Part of a small language model's weights: 6 heads of 32, MLP 512 SwiGLU.
MLP neurons of a small language model. Each row is named by its layer, matrix (gate and up: input weights) and neuron, and shows model dimensions 48-175. Each number is 128 + 32 x the weight over its row's rms, rounded and kept within 0 to 255. Numbers have three digits each. A neuron's up and down rows have the sign that makes its largest values positive.
A block is one neuron, or neurons of one layer that tend to fire together. After each block is what it responds to, as a language model described it from the Wikipedia text at the highest values.

L4.gate80:083123132058089114158104084088119133127153104121060131081063068142125109120101188107096074097136156119114125126149113133113132130150046109123138117130082170135101132124163105141132099155156136165150159069129089155123129135141115148149112120139191125171167112098178115145091209157050112160157140117066151116152045131108149088112087109093089130111144106098180153133127075176134141074166
L4.up80:122135139132113089123125149073112043103109179142187123103117137132103117204125118161151159157165122147153154159146090121131187136116126103126190094096080116103054123132138130131169108088098117170178103085133170125113127172135053128171128104119123090067157122102126130049162142135072138144129117121063150142153115141160172152067128115140145110134167052174157195126188108132134150086058
L4.gate228:117149119049168171088145089126121118130047160102118111143082111091144126048110076133094095174170142165131139129088125163119133109141101072099161078073102105107165178121160107106113120129071141170117113158110113091125099094178121162113123133050142065137158128131146054113132200136138127142171075140115064090144091152092124180095190148151092158134135124131134165116071104124120176094170
L4.up228:152134128115114213172156160126095167114114122137072154141084099122146061122058102120110101174130170118189118164149094159132141104165107130077099112145154154182092063141076133098091064104169212186199153103138118149124092194114122176164113093082112097126149115158133213092158166160122076123119080131103162150144110133107130129118123166119149164107128139098150165081127165124111117108149
L4.gate249:161175178114111130125081141134093163172094094117142111102150101086103092085130165172063133189146140128176127123131095107084227146100118155151127175089160124116151112138140197082072147118130130185130163113143072135164158171131091116093074133131124151153082104073156137166159180099087100105190111120090107118105101159131174111157134126077150159137144089141157108161167105121167135117157
L4.up249:148173140067114133139081056080086131161081088107088179137120148096155155150153158177066103147123151146164180085130093115178190157177113109084223075093105156091093175137102168137147100139137131124147142174144142126126164120120118101113098169118087105197114121125155111111120164181102119137124134109148141132122103080135176075124145121123148192142100128158124132139066073186117071125104
L4.gate296:101099167144200131151156142114145160110130157118096104158104124135093131137042093131172151113133119117138160134148089080099115118137087144164166108100064116121145112096230177154153031102112096187133130152109149188173135154049141140135131129120127108135155106113145111088143051140110150133200109106174117069152083126148090167159046162111182156106153133142143213115154161117130125107161
L4.up296:099147199105091151180184104144148123115147163137088126169143126179113161139191106117132124094130164099177152156127059126147136186177166159104180110118110113071188228117155142144134069107117126136105143105128154129129167170137076114104115180138139139188097151202121101133168117130156159147124166140139063123094103140072088118098086181129114144100157114134131170145146151178150080150181
Responds to: Mid-word fragments, mostly "t". Short interior word pieces, usually "t", inside words split into several tokens, such as Poli-t-ical, prema-t-ure, mili-t-ia, cour-t.

L5.gate485:127200153179113107110149105131121138155126174143146132151114153174099101099111070100126103144146133151153146130098110102117117154128126136049146142151126178092079113154167093153141104150131132134154106096145141050141149152104154114137127137157103128160164176118144177167120159097130078105132125178172093137126178118166185094144159156151098095144145082149079123122077138128092069131210
L5.up485:120135145106143146109079115113135079067125154114104134109146173110105097134119096145152109145195137176162207108097126127118096133067130123107077173156182130128080062123142124044092083118156109128146143094198126155216124157089091199089119205125088139091159170128132144111167193110200128136095130090129142107145136155099115104089092151148161083169179100145136151151109093137053167093094
Responds to: Incomplete word-start fragments. Opening or inner sub-word pieces of words split into several tokens, e.g. im in image or immediately, com, op, or ne in Minnesota.

L2.gate46:139141150093169108162121110118146147114121170132178144137097091126146131135143097138133211100149161115160121160079069117110073153065125111099146141090162153127139139170141151105101119104109139168163110147067124140144129164095143091152134079103159094171111108144117108128105141166190111106122127138117160099161166088151151169115089187178108194111116108123107077177161167150144133117187
L2.up46:145165104118121189107080096121148131071108116172172104128130107119106100063077138099102141160106138094123151069122089120095180080093110113113147134141164145129106169070109152128133098055138188105101070180073101142132154173119137064099115105076092139198160140117105100126133122184125153152140116149113115132136141116122158107104124143162141189175101084108103146133139125166159155071151
L2.gate63:145151172119159100133163145077154153155124125094114090155051138137106116144109145150181211149169108153202129182105126114140124135151090125151116114178111176080128132165137155144133133155120159126152158102130133151132109099117122160117115135123180084092134155202118127167122065138104184129131041193104120126154111085150164128141092148108127085140164130176133146145161168132157121125196
L2.up63:159118179112125165136141141196140110113106086151162174088119195097140148144130106159086119142139129183099128160172134071193147148140086107209086147071125117135149098164163105076143129159146171141099155134168187114068120110085180057104156132165153220141097120118093162124168131169202127137145142097115097108145114160148142162124188122125119165164048173139102142141141135095142103145161
L2.gate102:140134140133102089145089147120145172138115120134112113129182153203140146167183109157149081102146194175101110094144038104116142138133135147076139191182124141111135129154115145130090078147144051098121162126173025190120191155155093116142121128186103101103105077115134117161171081078131151133180107165127162183132128154120128166080191156129150168107137118150110083174096113118122183112141
L2.up102:111089183143091086103126118094130170148122125175137106122126104100149161106116181092159122124099108158148135155128086085090086148113172124045145190131080153116143112092167144107108088122137165162096145105150143153157164139149166159089100148132140142169150163141163074174138173107162060155088076112101119106169109087088123128137166126129162166093197126143074130090166142134121177119147
L2.gate113:088191188142144080165141098120133163143115170184131156089098146106112120109181105132113171133116123179148157176126077133143116079081117137081103102134169106085196166100147153158136121109141136057170110101053182154146106148126111128155161137143152131182155154160107108082106165149163103083091168177130174105196149113159127196145127096116125127152110117096103114117155072137120115159096
L2.up113:138111134130086116139136095166098106139139086059089108120099136156163106164141136129106121156169103124093150120094174118148141129161140085172124153207137085140136102128217102067097101154177142178087175183143083137141160118115063105135191114143072096067153097162155109103127157172105145071136135175135138114168038142150076101089166103102090137155161136096088102136130082142111139112123
L2.gate144:157147137141089160182117117124118149083140068129053079166164102121109153108121125111090163169109126099181136134128148115158157122106139139132134083137137135116168146129115184144151098084108165180159114131151161180229163133162073149105110183162159093154123168112127167141146190129086167118125186171104161099154089120129145138141124098128102187128106130113151137096095151153157056138149
L2.up144:106109125106123124196157107124094136117138110146127133178136157110130097090141167135113136152085131062184102149113157141071101108148109144107129110095138147159123124137166139107220130175121100169112112150091138103129176134130122089187160146135118136105108148146094163077139133164163113100121176132142078065122137095053186080058104139116082119130141127103138103081148200141157059080214
L2.gate190:115078168137106141083115075093106169146113074106148087059079182137179117116093149107116100122090112177103097116107116154151114101162108105052161098135130077145141112106076110171176056138094100013112138099095173142147125109125102108171155106082106136093122135144169142198193105111103130113172148177134156113106147141076100146087147121145100077106141105116083067130113158114148141100122
L2.up190:129123154122169170070118106139148108067099091115179103131106163112166170181121120116201129100089144162123157132152118123071145143107158096123147095101087118073135158069093098116111135141169072121159148110167149126201094095146118098111119166095142059129088157103108142088105082159114152104130134057095173162121120123091126057074100029165142118111097093073160099141111145081150133178126
L2.gate194:120116066111124149154099136099126157110117178148091161049100193141070052187120137054141159144154136053125169139139184120156063131103155108111158125161153054099124097159130143120090133100108096140131160145150082114180142178167131147068118135128132136095115161148175110106073075161093157112143146123099162091164143196201174132154100133158160067173128133121128123150183112128102124151132
L2.up194:142083098116115182134168142145114111090166141152073144190136177140147157120114131133108166100150090104141089099089126108111149130153124118107148171107123116142113160126165160059127160172090138220061130171128100132107226124140117114144117168159147143072129111170141138093145097192159064124169146092110140130170146166128093161074132116151130161195119090172159103082126166169133107121151
L2.gate223:156173154153135172147184094139094057164135116099125113129084108152113117128089168107143170110114092133133148140142100137111169147136198130088101200172066095146121098148096101162106122081109075146092136123095131134152137173129128051156078184126143151085189089126126220092124098154114130130114133125111152177137130161168151134094113111115112142155089161168168186147205115100162127130108
L2.up223:159081141134117143114139150156153100184062213063221180117134190153075116160141106107132209126152146135156166114137044078109140162101149160176118111092116103126132178152153100129124111126120117137113147135124133091147127096190095175122163116128098196081069157110152145063134118139129126100178086105115050167120140108152177170117135133143101053172150123138087151095097142156092151096171
L2.gate233:154078140129136096137111139115170151160131143110103143101088106209118134175150163096081135138141126052135124085105136080109148079119069156097154115143148111174101166171153073122081117083097187132078128147146155119109099124085141144169173165141160117170084160144056107103120137132135097130077148110134148071144097066101121135168109143066126100149139152127154111120124157126123105145106
L2.up233:172179168182135119162167116123084116199126137143117108117130157168106125197137112098078123133127109123148190122161135118126098071098082157157106155164159141139133151127121075101141133160127126140126140129154134085178158123201152103089102124112132102164112220170173162122138095123122119144165173172156117161138182154148183090107148150146177062127178104147117145145104125100137122133096
L2.gate269:111098144071098111122148136093181156119157116140073099129159130212138113130081102125156144122102107126157172117116112125163164084098132071122126098114196100122149113138179155129095183092132158128174099119111147130219162091177082167158134113068122087129170120098100094086121119154094110183114090094120116078180152137169052115173111088149155126139088108149137054145117090132136109086145
L2.up269:145132160043089118099150072163140128107110119108152152095125196122107071099095136142125138100128138182159104118105129102152142121131073057172164087120191097124134184139131145161131162113156153078140171142138170150175149122161102141158163109086139168098101117133147137104131129136156112092083069122111162119149125170101030168173107124116157146216062104181150098114140123107144132097204
L2.gate270:119101176101118144132140079082171114125048082096157129127181143114131043160126165097119090112123135126128171146096112115116082134125100170129180141180167122133141124118108130109091074109092142135116081123116092108155135125155165144064136164067215105098100145114092130100146169148122128045146120162111134146122085153125122142130148114210096128150109079065137128161114107138080144116169
L2.up270:151151167107179147096133144124158147134117157115123087108116163122088114079119089131083154093138165188156107148113131176117152140150184097076120147112079158096163101125106224091186053120178120128137147151135058126140141125159101104185161130095147098120127151165075128125112184109166141131169143087130118090093105118139137138108185141088152132159094141108139127144129163179078101102142
L2.gate345:123137143169097133137176073164061109083113159112110104118167144166098096130140142129131158158151176090129108164103092130205057140193171134118063121180118090101086120110097102104153079126149145161112130115099086151203147100113078089142062147130130066104151153143171143132193125178088135104146169084137159129058109135148135174156081123153117131161096130132104146143083097193184073134101
L2.up345:090152108146113080070083144084098097110150162163172090108244151118133131110135066142139120128100182150114111142180053188190100113148185125141113137128102080136122163132094198127120144147124145085161140152162158167157126143127106142129112114126124121157081147077066108117075147134110130085133136118112120119104138117109103123099129125072119134174136165155092094167143146155138173069102
L2.gate349:155101185111135148206126141118058139109146184080143154146157127119174134150125093108157086089129094124116156121139128119102152096139052121117160127173091165052021165167094149146147059171130069120129127094150075163147068185128122134068160141068139144177124125116126137104129099088156132141178117156117129163109160153127140181160163092141147180132121167133115144112129105076118193112124
L2.up349:154142123123111062170142140040130129128127129145146125074103078171095127105128106129079127082157123112123199122126052175132167174115181145155210130141143156116188056135136153146148132072151125098076087094163114172154115118145128148071176085010153135193168146116111163183154110098149100102147124130119172144143145112101121173137162158075050120136119136126178130124143136134100123059126
L2.gate361:117137156060144105155119101118148132185109096162128079155102117124149143116084097101121064098131132120125095113171151119135095109130127122110127131128135145120074207099207157135148077167146109144135142098128095117140147108082121175165145129089107120168097115144123176111089167112088108151076135096104184128187147087109178120137142140163124144147081149101090082151097117174127144178105
L2.up361:084101127155115116099141142114102190143106117152136104124115114155105112108174070145122137146144061157180129125012097057138080125103128122145150118151087110106072127189126135095113117167176163137142090133162144170100153111087139173098125167067148080105138098055088129118103169175091092075185125166079159134172140105165156093150120145173120127091142076113082112186136144137123194124070
L2.gate470:117124206135158159102098084069110150137128077086102135102092090167123177142096109109144136134138196139169130160108165163144159137113100122109137039093152080102146096166122106121148078142129108212110191081142088134107168130192151130134138130083136139118152079111124139103148103054153185162130149170115171130148124136120211116161158167078145150170184053130180176099140125078085143079185
L2.up470:202145157126122177122143160161113177104107082093149081143082157144144054113131099140143142126105115125103126191125183169131169117114158135077152110175151089131151109134122123141153129115067131137147142107160141116149043148162149114177153130086085099127141083167135093149182105116130133175157140146113159142123090136129165133160109148137155155059137133083096136084099162098131167070112
L2.gate503:139148101119156070127106072140146114114118099066118124072122107088172122153083091125134131190154135155121178059148162112188145128139143127116104143102138128156081118126143152166178133127147165165140117127144168171173155084168131109117136159130110141141101156136092156135128127159148150125151156153063191171126148126104092187108174148167183095153125175122135149132036122162128116106178
L2.up503:113083141117068121099074141096087099136137117088140122113108163145164119090171128143139180169178123202158123101129102164178091113169126171183117161116174135129115181097214162094094173184160123132110136147093097169081115116118131198095067130101121070149169148137151114129124117108088101170147099155132136078103134127068091138137097110135172110124159155105153097170113118168078135123097
Responds to: Mid-word "at"/"t" fragments. Short word-internal pieces, mostly "at" or "t", right after a syllable like Ma/n inside split names and words: Mat-thew, Misat-o, n-at-ure.

L2.gate6:076138141107125097133148152142177126195167110099157192142155074048108110154077103124089125156118133120211114070145117191165166123146146142087111075188096132128151153138122157191141118120163141069171173096137209074134191094141131166125083117145146146107085138134146160135164152112101132175102105154091129147119030102078155110124080123136117120115112126147104089147133124088088126094149
L2.up6:060115168117161134139155149093096167119125147091144107148118099149115083131095160158090085114142123109115136137095133138167154152099104112123162086082126097192130179168181097167138140082057155137143145124045104128123118122125135134180102128137199125119106151044112109114146161080050159153069161118145105166096159127132087159129096142141139117130116105049070072151114127142146122129115
L2.gate10:116117162151199114125190096110108094139208071146116082150096132138150174174103141079154099160144105144135121132109180114102150139111186065101124153157103140137121148146179158148165127083107195111125040104177153138138104070150155149145120177094138125091126156144194151116127191146114163162178131104144100183134143118151143158136073095136110136117162194199102165163127153137105169177211
L2.up10:152100134161117097141101106120149126152114139125193172087143103082126149166157126137140095128137101148151088133040126064149087132148095140108137121122136142132092138207126110196132100182098135117103062129046088155188112140125140075173142078119117155130142155107135107105139134131154192161103120170146078114163129149126138106094101105172141098158090081078083165130093101153122118089102
L2.gate24:161104119121121111162177092153108080132159150133168150158179154111144128122125108105147195159102089099176109109170119133144090122081110140166152111097092103127116150141117158096109107063118115110147152129157149083140142152153116135143102174141144122094071076141116117128167058072134124128121047097071120111134105106202131116139127099078107162103151128193097063120118066156133154168117
L2.up24:149075193126135119077096108125139067230110136162172183191138127108118100103099122119048151077150106163128073065134203092104103102116151090182162104080137174178081118152139197138076184108131085102090140115116133126104138086163170110170121110194103135105121149147129144118134173099113107058100103098079133117079155171132122102137112133113129214126096145124103159170123116156135104125131
L2.gate29:083119173096177191103132098166100119082148138063085138180151163071088083108150151147164180104087134115115105146116128105122073059146186133138117143100085131140126122060139202104137136100128181033079062107144151172173144153084096121094124135137126039159134190136121097100103140174158110131138130127124106073108088133121152108113110095163163178184113154142202127131098125112158089125101
L2.up29:096130147119128160146131134146051074141133139136090127079150142064082114133085172135147149127088133114137088100181124141082077184171174152051100083056111080105183134104124156148140109176103106098101148111182193095133129148080094091098150142122123081146121094141113121168152138083093119098162166184122108150094073124131093185123081102124117074086125157185138046108085099048087092120162
L2.gate84:070131166093144106118091102141134127093081100167114119060098152094041131078111188098159122119132098190199054088118151158142171139123138116133139133122148104202106107130104087093168188119079117118104167072142166124108119162115166101097168132164157165092067139188113097118145090165113191121136147137083126132142108117121143154120165184142126174210128121120096157166148109082118133128134
L2.up84:136151135189109134136139101132121147147091152178084095128106154093165076151157170165142164097141141121119127144095089098077118154151124182072150120106155120145176129112129171178122117158169131142164188092182115139161150163137074071075174161071136082130157103137143081074133133169127131104080134152049158061133099125160130148082095082189151151133092125130204152073091153092148129152117
L2.gate98:172079146139136058085122137108144155073110103161151083177124176147106213128158127129177114110119150142195095162150205080111130156078148073110154092114142146163165131116101150154114125159105087124130118123165110119136127134124103067128086149181107139117174184111126156105075170205167107129128126091122165103071129147171103129114097157160121121117109101101186187162120120101117102149155
L2.up98:164101159129111123136079184172129168141083104164163128115170097082089123056152143137131136152076132163150084090141191117176177109106082133083141147124144142197107139098119179151089137114196067105145143079078165123110131176119155078132107104137129166133124165120128112099113168132163191114170131097184120115178134109126079179104207096147073151113069086108144154097104164079105153180169
L2.gate126:167132154125163084170144169158121079074216114175144154099133144131128085123105109129103110069135084156079086135087121172145135082129079200123180132117092124132122104121156104131103199122104111144159154165136076120156173082101112111082101070129141138121149158156120134142160138058125183119180109086104106115093140084136107089123157157077229124150066136158138097161103091156137105154151
L2.up126:170100142097085104169122217125169124099173112139094124140148056102131094139131133188182087146160143130083079154112113139030120115163095114101105087133144084149123135097122120197104114127149110137137156151092127195143205149133096154196182066149146083134127152153113115114159156152156113139132130107130068102126138101116161161135153086102110123115106214144100142096140105171138130131100
L2.gate129:137116165201122072181106091111121149158048125091170087150160152142122144101133117163160132116084147146122125169092153112076105108162114138139093173120194102150134118071082115128120124159104141095148135143162101179115097145126177123184166150109097079080161175083123119105123132106188072197109079127147101155088176167135139129090144136160155125083109109106092158128106142134106185051154
L2.up129:147081135150095098149167094155133078172062131117110156122167120156093122103140112200152146128109152079072156093112164146096113162161143129142164140137105108157086158022134127125181140175117134087135097121124173099179072155109145105101148085160124052126164129151127101089101114119116148152084123130110141139060136083152078104143123155130060160118102218140133097126131105103183141175158
L2.gate168:121157068104060172115138098151167103121120163155128121160161179135156095092069099123098167102137102209101136137126104126147173153179136096130134150132135084163105133104096116076107151055049172127147153093108138122091143175108141088145168132141126126075084119124163127125094139200134139140109138111156113161181080141152136107135134112125052087103159129134125129171119141132147118137092
L2.up168:193144155106057143178136134152129141121083089096157105105128104233156137143118097192100154116129133116164131190123139091125077088084149053127122138196185123117081154114073057093112122127067088116140134151168096166104091084151089085154163144107177140105116154148161134080107101135128177084165106128117089144129129143157120127105169158114217151080125100115090138096097146086092136110098
L2.gate248:147070157122060148193180127122163067180163142120172095128114049130113140179130104114139138208119118131109152139125156082140130126169119105122128129151175125143145133147126089128142075191123127171115129163156149094126155130135123096125145198108158153145154108147082122123129156148111061132130090147097062073135096150196127092156082071071081122147134167114153116138128133142160150158152
L2.up248:145123069129147125144149129160151094174147179109146193197138102159162075104121147125164144176078101124157114178136133140113100130136106142147094137107136132122132126127107135120074109163142162168143096111197129109106125145171111206087073155122125136159155105141152082137140021102092082161146117114173105067088149128163090082170132068063148101116143129199158132096134160091161198190095
L2.gate257:085080129125115129139103130140131114114172105187107188199082097172117102155126078087195118097156132130114126115153071136131167149126133148135112106069167153153153085123159187092127160135162124092170157065154089116157081157134098157164062206137131123109146114145144177141157102100115146154159071099145110127120109124163112133116162086042125088130124111093115120116149109129144194148151
L2.up257:132158164135162190182137139075094071104108143090114098143148123179156147112197105124159145127116122115100149155095112128154080172160131203148116150199118126133103158118105154090103173157119125170190091134125130164125173101138023104202131098111135116127059148164053109072082170147135124134130098174155092114151055093169094154146124117146146112147149143174139141107151097175106152138138
L2.gate282:131192187119200155110147116130099138093118149185105115158096127124140056170167092139144147074108104128113099151135110140099129003120153125127132098100214101125121174109144107164153084150120160119114157119112082106163050110064083110123096144178161105118172147180110110190109180110163099143155154076096107100103116050166096179110156144088161120114125128141139099144146141141169104138116
L2.up282:129085106149131148133068121116177170118131166136153061149158104115119113107109186060150150151101127114146172145095122132069156131126161144120201139155131140142122124156188107166124129084132109089125148119165154135150057128130108118168070136178172117144187143080180122142126164093067136200127207138100145077173100125176160139105168156111123209122067101078154117058088125175135145099122
L2.gate358:104132126150082129129163106105166123152114066135128148114134092126136161138138073090119135143095164083154164143130182143126136117097148099142183206163038094083152170153131131106115132184069102164170118129149123126183166210136162139179134132192163150124087111119164097139105110191100091130090124118111185111093147150140093091094165100076134145135082112178171085136148133146148142132143
L2.up358:160121130115040104109108117157153099136127057090143074163174148096157081132081075155110148114139153109092142101176056150205135141171149176149149106121075113151150138039141143127149128127129146073118149150129107099166077134156125172137155155134108112077194088085135118082147112160035110158154126181136160146063115161119116117055132197184121091078109135116129164163119139095104111150102
L2.gate411:106131176131180070143128102190117149115087113157124129152106140122156167158135105102044128112141116152145130166096113096091102137078132120176110166170162089119164099088105122143115077186081128153125145183096060125208090111120155119166150121172099100165182085145187069132147139110110114166133115087139149111162142105150129098086122190138093176178102201138127088189137143150159167139079
L2.up411:110192161128118178161119120147069143113121110140075175101089174068129111086147038090100120106184119095110130123133096155142099097145127172135099106133109140141138161150098125157093104145075193092145181137073113136166118118047075147141079087103175119080118165132111168111194168142078167150148144169125161087182101076160124110092161168110112093102159127143132056130193092093147105151102
L2.gate414:093128164118164102158146128144082163112149121114124109146168171124124133165137133188081151112079098111128064112119120092143062126144108131097126125133128150155129040077168178161114148120073151108146136163090137088117121104149073113125150122116083175164154127186208105145166175136077203156108159190161103165101150168111115075120181124097152106147125160064164142048110157092126151084063
L2.up414:114098124112142070114118122162123167081116086163145068164146120117164088120154109136108101135090196162132124134123111112064094067121104136078158088086103132180135143120145179156120065169105143143112093119077156075136093136092092147113103119109120193123181103156184091112128139103090143079078090099133122153117127096097082096137133151128123080156127127174112117080123180123027096157125
L2.gate504:170139107151086117150191083127147178134158116181152201140181173105082116153167145080112146126158142141155116121173121104172113101170103129140126107155151135146110125148103159126205159153211104083113105175148124109110128122139086085125102095120126214160177126137194166077116088077091146103139144133147137104147115156140130085101149087075105156132171114096132156118150108114127111122162
L2.up504:177184118155084112158174081090105153121116154143181148135177159156119111102077089120084124189061123162084163101139115121154157137110128181074089121123135165108141114094153163067096130158112171092175106124108118159067126099100106090131128108078120195154058138146103101162093165147148173110107117099180113198164093174119138100125120171124171100121169094073089181115096158077076136115121
Responds to: Conjunctions and "Spec" pieces. Coordinating and/or/& joining list items or clauses (options and futures, university or college), plus mid-word pieces, mainly "ec" in Special/specifically.

L5.gate325:172086193149202084116148076174115157134114133117102125153120154110090152183155129159133125113110090148097139138183140095163104072137125104201109114094077156133144179104146139116160086163101164140088103095161109175144104119144164120161132083085155128134110110115169138117151111109151147112188174116069090068089075143114102113091165105187118163074142080141124108183114101081165155206112
L5.up325:138140151113138103184099097106152144191146131138111142120138147043141161172189100101145127122122125127135142165126093074141156149094164094147138135126191088120122145110094151124128125165092129145173098101103153111136129152127112178074166122181091108087233104070135114115095209145142118111096113076129148158072100122169165112077121123160117156120155176117102084159188131136076146104071
Responds to: List-final "and". The conjunction and (sometimes or) before the last item of a comma list, mostly proper names, as in "Serbia, Montenegro, and Bosnia"; occasionally joining clauses.

L4.gate31:105138168157112106160160153092125154118157188118146120173137173120120066102106179117108173149128105158139181160169185117074101114175143130127183130152086092099107060077141160145124094140129166124126116109098113116179092183206137128136132105131164138128104116128080061141152144136099096197169162161128117150137110104141112139135068109113097123122129113174130051055181164152129166094107
L4.up31:179186143128102134053167192136091132172080137108142192140135164120158091215140061171096102135209103141165182169094120128126143102109135073145150135129164155086101081082150139158123137178138134148107082136160143147093086146171071146114156133133084103123159139087076113140138122169159151101141153115139109141160086095161062154152143072078105121204167113130117129100105077099144098088097
L4.gate108:153104102075098132092160103115102176126065058173140127146158124134171086120129146106139145129189093145105152160164185104126154130178072170189119185076150139153180147089160139096106152115104135146157145164179094141080116159086133104109140152079156135141093160166132129105072087174066127124163115138160137166126114113105115092189115062204124122130135145138117115073172134154110136104073
L4.up108:120098075131153161168144196142114137122157121146098076131059129138104066120155079134079119153141110074114135094034132144069100120105131113153092105107076049095117166181151126103165102171114171125159134102075150110123134136155185142181114068099148163121116150157135094137149161193071141088103054131097085189122119189118039209112131078128113127122152087150131187114077106137092115145180
L4.gate152:114113148144101103122170108124090113194101134151097169215125060157178115152138036087126133147141081144147143127116140110119188125133095096122166070167115098171170129099149163132160109163160192126096080091168168185073097109152161138121171159062072181131138144061134135155040132116104121122112124138143113108144168108133118148172133124125137114115139122172181168053150093147143122115145
L4.up152:143134132066108104169136166133102186163121163114153113137111116105195094112140142106152127169133077161175105101170105087154130095140178086107133123083120116073088101149127126131121085155063164080181160143132090096192110089110112161127128190175140097131129084150100095130107095139124113127182119117140134100120122152071183152116128152111130116118194108181101073156115093168063085157129
L4.gate227:123099125062100116088130116208110138133079132089089198135125073108125129186178150110079130074143090131129130109129131143132128105118150089097131179117043147149159125030205137129135042119100119150151157153122146143112077158143123143105167166145169093154147105116113095104113162138114136087100175180182093130100100117144114144145102173124098140113152079211120114146147171118104166114114
L4.up227:110091109149112155178181177124130169125170184124138123144103110157161099093175098138113121130116141133124119146119086103094138157164142117121192179156125140077133076163159141186117131143153100154118085121165097107119089157114148181156108090182149122143121095108162096115062159124166141106134124072146155166133130096128104182112163072150087155154119091118172112127106059156098146122075
Responds to: Clause-ending punctuation. Commas and closing parentheses that end a list, date range or long phrase before the sentence goes on, e.g. after "Laboriaux and','" or "1931')' was".